Weights of a small transformer language model.
Architecture: LayerNorm before each block, learned positions, untied embeddings.
Training: a variant of Adam for these matrices, 901M tokens, 13743 steps.
MLP neurons of a small language model. Each row is named by its layer, matrix (up: input weights) and neuron, and shows model dimensions 512-703. Each number is 128 + 24 x the weight over its row's rms, rounded and kept within 0 to 255. Numbers have three digits each.
A block is one neuron, or neurons of one layer that tend to fire together. After each block is what it responds to, as a language model described it from the Wikipedia text at the highest values.

L2.up365:112131158122102121188103132156144123135099157106114105160136148118129175112154126136135134121127148147103102125112120154081125106138116125185112119135073147153152130159126148133158104126148167143109174128051116123167141120113137116122121146144070085149100139149131159131155130157134144128105121139160073159088179122124167137137107160117111150111130121094128184108135130099123135139124123087140174126132159150139124129142137128092118168123130163142151122127114137125130092115131120136119114120140135159097100125152114155166127114079131151139125122143184116111142156115158112149
L2.up620:156122128137142145128127134160133114119103158179109125137107109160129128156148145144153144089107140119134107128153097151104162150165147090110155141152075152148151151134103105182186159097108134136088100147120145133137127122089155129129091128104140159146103146156124083138141143130145134172122129155128101123131120148078167167143093136126140105105149121118158133098122136126126141123174124128095122155135115123181108118168100113139098175104130156115135152115098104133170099094130119096105136131109141128099116103106111132142166132084098129096122136118133134095147126126165142134
L2.up736:088143108147184158115120112146130162107114123186153171118116127134122164157144163100150110125105131146086092137144124150109107137096124147139128135127096122177126127105141085115061150145126137134093103143127129143121107108126100095145140153128116167156146109142111126121140097128150145128098134156186087101158099156153128129140142155163150140118128074092110154110160151125099112145106130140108156181128127096139149126143103128132126155146120155110131084124110138151146133076128137113114139140125121172139115142154142139094109176134110157109142109159124151109139095111099105138
L2.up787:092108133129113167132139155103122116128117135140149126137082165101174121110165123116132140139109149088123127097124138168091093139109164107087167099164094109114154085147128077155168154111154084132129161145094136140144110123162113151112145161103182129147114144153159119159146116158129149146101140141134129130148118112152105104125153132129072095130169135102164100146125155127113130099122120120134145167140134168174099107109118109161120103110110130118122105155117132120160120122123099149106124152164119142149127125137091114127152128141175201133149122168173144108157130144151109103
L2.up825:130119130130124123150177129151111150122080151147075099158128087129135106166171140133128151080116180126139089113110134125099102135125157113116140118135125134134124080087143106148138145128100159158146148132097148142156150125146145148149145155117133143100120104153141122128152088146130098156114129157143126120106126148158131168145072155088110084107165168087155134110163122155090087150110142113153092141120114162143128128131099126132104138111141113118138129146079108086151137106139105126095079131157117125159130122127105113128133083085152118096130136142116156151128138099130101134
L2.up969:110096125115137143149138142105101152105103124136166123108128112104121136152179109092117105100096155084098120156110142121114090144130124179074140123119108162081124140126121124141115113117108135166122149106072149138141146124174116115172118138125181154158124112151151150146168122102131140130178119102152145115129075123183146144140113120114145116138124114141135130115137182118101195138203156109104111122121156177167089123135150106157105119164142170127154147173148059141173093104122119064125104137091137137128127158140157132127123124138153139147155100164130144117075095126150155126
L2.up1041:130139129147135138122138087184116163100083140123122103147164135133133137148140099136140110102118122133128065093129152146125134159107134140156115085119115127174159138114124081129159150119153162145140137129078121128112198136149108104152113129107138099160101146131067090156147141111077131136122133110164125140134125138155098140105186122174142133113149136151167118102180173156102105131165117131157106146143134191115118123134093121137107123142146139122144176086091136109158104171115114149115126134129145103111134059122129124142150149126120121127158114126144143119120175121121121117
L2.up1108:147114106152111136131105112135150124150122157151131130142157093153109180154139173087113128116125114130082122147110127105138157119143120143095140173123131156118135147103093122127133157095093136175091143127093137135126117120126118114185145146154094151142124092131121140102149157140179136149146130102100102120130126100108155129153114136162155126100137092126107122087137139103102119119187139121077162154133133115122135141152129147093144155210136099120120115128082097151156140083114134158099121135109150136161118127090097144144177174080090102148132134169118158117134120127120126118
L2.up1595:105149123122178139129135130139132139113049113118115107149125095186123128109125201145143146109119167115146141133132144136097151156112093110148101095132068167106129095111107157133158133140128115177102151111039149147181137107166116122124112154101152130127123139146133127136126152128132100103102124152122089115134116155115080133137122172144119100106155119087136160150121164105148092133117166109106146140122137138125127113119128115103111105126107139130160158151127115137162094108104081154126156137118138103121130144154159115140110129085067120110138117121137139134127151111120179149
L2.up1692:155139185111157115082146146106122124088130153107184070170113124120123139204144122126137122144086155145109086161101131098135099123088110154127132133120102124101120131117088129159090125106139111094112138177089146145112128108124103150139141159118099170121112169141123106120130100127099120165142146135123138101096112135138094177111115165161137134134124121110112149124150146112130147134146146102123163124148121117149114144132147125097117124187124128111136124091113138133125117087149133103139147124129128140155124129094098139129148154156098123087142117117131125135130120140110145137
L2.up1800:132150170165138145126106154164150106149094142142069118166108182139147160128156124138160141105110110117100079111146154144087180127108153135110130129125119149164132128126078122167153145122146134152155127117101097132166159135136074155106123101123165134101093137149104133158151151082121124131113140097141141123128109124139093152090154152146137121146183119128141157143132149115111131125160102121148107171122122136119126113130102126154118148119125123132153137094100141069189116146131093158120199119120167120149128082149139109122129129137136170182138070120114156127150131104121103142
L2.up2306:118140119143143131074131087156100139168118132158073128083113157121140142126101162090127138122094158125124100130134135151107094155095152156144151141144122110108147110125135092103169099128084133166135142150089132153153152115133141111144132139110154124153126125151098128147152092140149107119126112163145140137182103137168109132141130132128155110131154163143110143110174118135106126107127135125126148135134160160151115142145104121151093166144124122099137087115100117100137161105123115119143140146161131142092143157128114119126094115156107101078130121108098133115126079137131077154
L2.up2360:154116138134140139147113064124101141090099132097122107142146131139148118152161129174210159115106181126106104130114107160088102149120161134132161113158102120160168138127069102190103112081135094126157166142104128136143117125166121141140115133120144114126093164121130107167155108147133138179136130136132107140117135141125108145132162143115115064150179120117171128122122134111122160118139101121138147173117143125157092108157131114120115174145114136107157071135121139137131133130129140102110163149138130141168117109124105118178143138121161139117178135117208139102109141113106150159
L2.up2780:092111161113132151097111099158157146125096151154144138104131193158124162114132106134142113150129126124111113135129113102146147114157155153102136081107110108135135135119114121133115101090117141133066120129138124122156145132114135120191144109131120130157138138143141122130109110100129133139133120109140139114125156164074129166133134113151125078092148136090143149093155099115105140118142153121102135148123119128112121111136109149163082157117083133099125096130105099121150100129140146102111180120123121108168119132144146163111116160085099173095118111173123173068153121102122099094
L2.up3900:101106102157125134096107096121093120170101120156144094100110148110118147159161116097116135146107130152115071129104113143140045139093142101151123147118120125123130094127079112121142084151116120150081173160073148128120119124135106118138127159120195075171125132152096133140157170102134134122145125094149117150165139114176133121128118098138167152132103110133114172111189126122139105127135150162135136113121112105152113133130152130138143144176133117114142135149123103134158082157137098111147159140112114088112126093161169144115116172139137159141110088126111143105126144123144099118
L2.up4369:072126113158162149119137160112142137092102149125130120140129101134134159152148134111139112113094169122108076137114134137126071142132129130145141149128125138101148084114113116117128126124086159118128128175093124149102147133173138129103108124080131105158091147159141106151125120129143143137138123102124105138182107115132127156116140126136151090115149120096150127112160145130117129110154122151120147137137155149116098119107112128137139126154104119089146114106123119125120124124130119109123131130143128169133132109137104162159149167148088139096143109123123120117131133137148133123
Responds to: Tokens inside structured Wikipedia data: infobox field names after a dash (Region, Coordinates, Area), units like km, and table pipe cells; weaker on scattered prose words like that and for.

L5.up203:161100130132171160106171119106127114193115096130112097080098106134124122141136129124187117123130138103142104110099153151094135186117117144109109075140104153105155141144157099120127109120118122138108136144131143145131090125114092121121124118150157155101132130132110158198151120132116157088182118077164135125108127123141135104140151117100122124161178151104120131132187214134072141118145141084132141177164152153098109151145117144142118141133113104118136097102152086125108123109120110133122155147121141126118065072133114119136083104132141114140144093135111136112111124142120145112
L5.up2022:121137135094112129131086125115107124112116135145109089131125133146170131142149144101142148114107099136092114111142129147125166156103149148133136089139092178118135083143112113113115130096172137148105151172159111129167150126144131090145124118119111151130164123099173101152134118129145110146175161093158128143140127113083123106140120156110108141123122099112128162047166123108115102116112099122151136100180178173089119114100114135125102116152114166106135117125151126144145117097111133144115154142123131128178156129140109151148150138131131182179161141139167126120119090162145159118
L5.up3452:144151148156093139113147105116113154143150162110128133083112122138129142143120134141132132108109126110163133150144114131132157156089097138155117055143087128124141114153146103166138124097161118124156129153095099086154179116119069129146090096114140148114130113096131152154148112121118140117142089090146109118155126094111088119135148137134112106131153142130114118117124125115102143127109110169129140125179168169137118135088118167079121176095088086140135098150045106089170091092135106150130147144126144157126137107095127137082121165095132128100164140169140126129088137149112128140
L5.up4298:110113142143129114108120150165115119160153170118137077137083117114143146152131149140151154124110144094124103120125108144165150146160103164129171121143122131124152086172078097120122164110115178164145142129073137135150136112123136125166149144094106127106148107127159190117162124142133099146158142135141100113169083113145118133165132182117126153122152132161123132090129154118143133130135167108158133112143163121111174105131130145130124110145089141139190130128099134129164105151088061156099187123115154121140117122107092127197132164077140132083174130138149132142175082157139128113
Responds to: Field names after a dash in infobox lists (Department, Region, Radius), pieces of acronyms (GNU, VMI), object "it" after "made".

L5.up297:114171105145101130143107131186055145140129127116149090129159150159145127142105157132102162111088128099150091134100163118117110159106151118086138145121186103120093123143128119115148099139119109137121123151107129081111112142143085117125161170125164174148131120134134170128151168151098112204117113150144148132116136134117129165132086123184111141145120155125119162113118106136127134130140125092114082160161105133167118115081138127134095116132134104151114155095097116136174061096111094130122103140104131121132135139095127139123114162095150160183180106135105135060117137118159116118
L5.up900:112140149088171159133083100125147134124104106096090108122134117162147134119134122089157174132125134109137117131143114100119125138102134135087162119142155145156112134132155088087128113149075116141101177150133145122110093152116110114176159169120121180137132122141170108119114136123116119170146131111126179119122112130110149175159120091151142147143107102135131140102145154110168144072120136110147107092118135124158161134124143116162113168105131113134177116151120113131143138124086136096123147165082124154108119119154123135162120152082089160165165096153114170117122099132156159099
L5.up1260:069171121120156156093113111151108128128125155089124125105120149161144133104140140094126166094103132092148110120162109135143133114102095141114144119134167152155120100095124122113149133110103102171129135145144120127162125120119118134154157130123148149103148145132159126110136127138145078132130111117188113136127087137091083157106143181142085101143135129101143135133134155138103112069098108105128063109141183086119149157073118149162090150162131085137141125155112104087149097104132129150119138126110163113103106048144130112140102158105102146125101147137131192127139149111170115099
L5.up1299:117178102127104155124105116082086166125131138131103137124137131151121138144118112145108164081103111099138111141093148122109143154104137114137132098126096147164166073108137128104128120136107136150123164171128135115119180158148126107163133129141158112156117111145171187132160122110118112171097109131129126131126131165131144142099111102148157143158153139109099132111123140123108097123101096144110147104160135106144120125103136123132131148165112136149166127097073095143145092131132142126141139135096136132098107134156135142150132133116123149135177091159110135087115113119135148129
Responds to: First token of a field label after a line-initial dash in infobox-style lists (Traditional, Music, Edited, Preceded), plus table-row openers and numbers and "==" heading marks.

L2.up481:115145085148132184089129130153150111131072112118146133105139102117137147141136156116138125095095155156108097126090104133133121110164149089094119111135146100129125085132107146091103154145109147146092136159114099142115132118147118117162105164129162090135118129137127143143137108133118113171141115128115108131133128148104145131108121106161146133155163134112120125106124124091109123126122148125107128142133150119117131127129142126128173140154129119148127095101146129158122101132127128107133130147087114159117141119146171106154160132088108154119105127094133155103127142126111145132
L2.up522:132163089163129137065126109125126168114109124096144134100113151127120152096143148135170114057109140106136105143120128142118152134138144096100143129143111140137148106109099105131158090146075133165101119111117140137145121116112125122106097162120137133154108097160103123156155125130168139152140115153115140149167143137194155144137127156152171091122155135120150143137169138126135099112124165119129085142128100123116152110144102113124108150148131067135163146172114115157117114145154101142153084141142115100108126132140118099116099132149131168120119137101139158118131168112138136138
L2.up1177:129127163133103144114110105131145164113127176109124117125136092158139120080133121145140115126054143135132094139110160147078109142168143137058087155135134138147128120099156076117190092119111101150168123129111118130142115127116126168176101120118138114132080095141147142147142094138151079129128115115120117139141124104162119174135169123113158158086131179133174160110147119100135128088114143075088143156121107153169105117137119119184152107143143116111132092141074108101145097106139122122095124133110145132104140079126106145130097138149149151135125121130154164128118110124085109159
L2.up1333:158152153105117140148104150149133127141100133165113130125100174102132132119168160144158163106092173134082111148157131140110077131118152172141130118130133092163156083136117113124116168119132120105111152106145107156146147118113098120094127121102141131110128147136125159117127115115115136149132107101171085149140140179144175149112135117114133107114141127145125178119162153147117143104131129142127168129139162155126109139126122119166142125145061111160118104101102104148145094136156127092124135139130124126163148141117121126151135127122093133171129084164154131143139141142099123163
L2.up1674:167125129139140127141132112125100142117089124110120084139097136147160146153118172114165137082094149073111115146121143125114095135189153151113160176167151151088142119138109106159175116115116099096133115133099130152125150131149166147105137186091099146145131095129139152146123130130181092177102110172152135172128118123116145147140107160137131124117152140136154131077125153109119115126140146142144128117119133130137121129128114114100124149170073148141147095102088110154125115126117105122088136151110105126150099066126103151161142147135127123119150106132150160112120130119138103117
L2.up1771:132133060132155153143115130110052108105113126130136101113110109163130139141112138064174137117117128134123116152068139128145094147133160158110168154151149116118139135134121085084156141134096115160129125159085122127168121113134128102142125141107138142180119125168114113126162131132142156136118124152108144117160110123157142150133114175188143125117138137146126147058178166136103119111119142122097187137137151134128134144116112116153110150196178086130146136121103162123146138074134121098106133137137116145121132108077100102109108157128115099116153136151122186123103096141162117108
L2.up2770:136167095121134158109112115123113160137088124136124119117146156142107156084116161080122134109130142110110109144094118151133120123131110170105130100130069117140109065119081078108153160102122139127103152155125151142171130128126130138193155153109145117128125101148118139122176138146162149181112101127132125114153153112123159138085172163157110109148131104087126135106142153148114093120102166127109141140126140147114138146114114125105092147127156143102150164113104132149142119056143125096108104139169117106133114115113126130139129130117076121154128150115127176120157095122143145129
L2.up2981:120134105147138170119109134125140138119104126156114131122096179171110145093117160090141167103135141109112119159091143129114110145146164136104132131139141118109129122082087129086183177125105163141135118137130099142146146119132103141160131135104104111120103113143134128117145148142164131140116130142145152127139101160097100143112126129183130101100124120187138125112141121140112120108104132118147157123146162115121122136121060127104080140162134089138141112100074161117149138099121127115107166128122118109123123108073112119130131117083108124112136129123119172127122122122138112136
L2.up2985:185143134139123175116128125173156133150124158137037145127102133103132125093176161099147132164134126123136086130087104143113111145166126135097133169136116122081135060119091108137157180106114152125129121149132105134119165129143125171091128170134105112091126122146129120147149141122183121153189132147114105164061143104117146149084051143077133095116183136136124122134121128148105121145130135128114115105110127123104115139142143127132130141121146143155138119096117108169131122097134091099091119125081120104144122155113128144162135124081122095121148113122141123128135158114197129153
L2.up3361:109163129139152148197103129122073145105102150119073131087091125158131130138103142109148143133112111129104082123095176150107113136121127153084126133140130139117162129093132104168141089112144093136117101132141140144158098123132106168107131126107125131135131087143178109130113104139188117166117117117144107118157114152164102142143144126162128116116123142115153126125116179080177119141108143116089135112116108165171088119156136110092144148110112186136133121118113107144130121086144106109134143137114126122124080072118128135116126128122088138085143144109141166130163110140114145137
L2.up3707:103151130135145186141116080115071172104130136109129138100121125135119150118119160094162159140111141087130103123087164137117102140136128131072150118146152126093135074082081078093102147130125128134100129130104134136123149117134122131131122129116131124125110110147143093144140112129155088172165128127149111145167108125094125127141137094154143129163146132116119121143167119157125110144170177156086129131131146147155103124103125110154127128152128128114123088143107135135147110108130125138162150135122147106148121126140123115117093136159116178151137121111126132128160123102152145186
L2.up3744:136126126110141140143144098114105066095099101088143124171113151107122132106132181082160150127102129139111120144099122142110114134099112145120112112159160125120142110106138098149112156136137121113109136154120120140141121118143116138104133160110110102130125134134144088144105083139140121173136125115115097115156113081162163136086135161121128132110145087136127132144185135147117124106146150102121146121136149139138123133102101119119165135132114113138139131118103121113127094126115156142135139150123129118112155122142105117128084120148123130101110137128159133127139060159132154183
L2.up3887:161106120136129164131154110120158137138110118115142078101112106117142133133134124088101133091099160108126136120096133136094133135151108130091141101128099112141117087073115081151141146068131152137141152128068141131142138139141144163145177126138089135155113106142133094137134119152173071156124134135166108161125120126138093145100127154111137141103151153094147133130121141142146127086142129126070128158108134133164115147140123133181172168148123106142116144123111124131148107103129131122146116146142142126121103083150127141120133115083123091126173140121142163100103109134142185113
L2.up3976:165166137152092132119086149151196166116135124138140116121152104136132177119101142132145132102106144125125101139154145151132111153169123140055172157148114118135117112113112075130112118131122142148115131132123133130132165130124163121130100151129121097126111090127144115145161112118182103181167103123104114142160101125159172149130159083106136164091101130115115130081128136135111115133161166131148095160111135138134131143121089121132117150108121134118136157101136106117132115129121111083142119132076143128104146132174101128110163162135124081120157140120140139124120136085147136148
L2.up4011:076141112142163142121096147099074163104088139128112109086119120129120134139117175120153168143079135129094099124115137117126112136145123125116165137153173133101139130091120112141096118142126113135120133156093137139130114121126132123101120150039160125117113121147151114145118109135171134156134097119123105119141155146106147159132124140138130124118132150106116161116129137154117164152141160130140167094110146125120083124149101125133103128126101161117143101117123102139127090117143123126137128145140118118151123114135126131145116127133106151121153127134113151132144112143137117155
L2.up4214:122107111107127168151110131121109133125101136151094127107119126113144116154152154132131159138082145106140119126114123148120133159162139115083160126157119101115169093087050095157142146127119127166148132128121134135148137117129129141185129109151121114161152123138124096148141079137150109112143123131120121157149138122108128134141116133123127113130147130118162139116101136132134127128170137141083126132102118176159115129135135117165132155149124144144174072109134088104136115079103134146138139133126143122132135122101110110114115133106108124106128135116159146116149116142193086131
Responds to: Field-label words starting dash-led infobox or list lines, such as Written, Starring, Listed, Runs batted, opened; weakly, stray word pieces in prose.

L6.up589:128181139141174150166116121085113131128101159110069099136143091142170122133098133156119142127115111130082136161079152124110119155107149159116122130147169140089147135118077110123131129136142119110133177097136117089130159082109140079126156104073132144106159127112137153129166116116115142143115139107131183120143154086085101111107108137130109128136158141142130156104120159115101159125155114129129144114154129150132154127093129098127112113116139118141133159148079126142117128089126119127115162135134152180136121107143084167161172123132088164136171129143138143136105144128103148136
Responds to: Markup at line starts in Wikipedia text: = of section headings, table pipes, infobox colons, list numbers, plus words after France.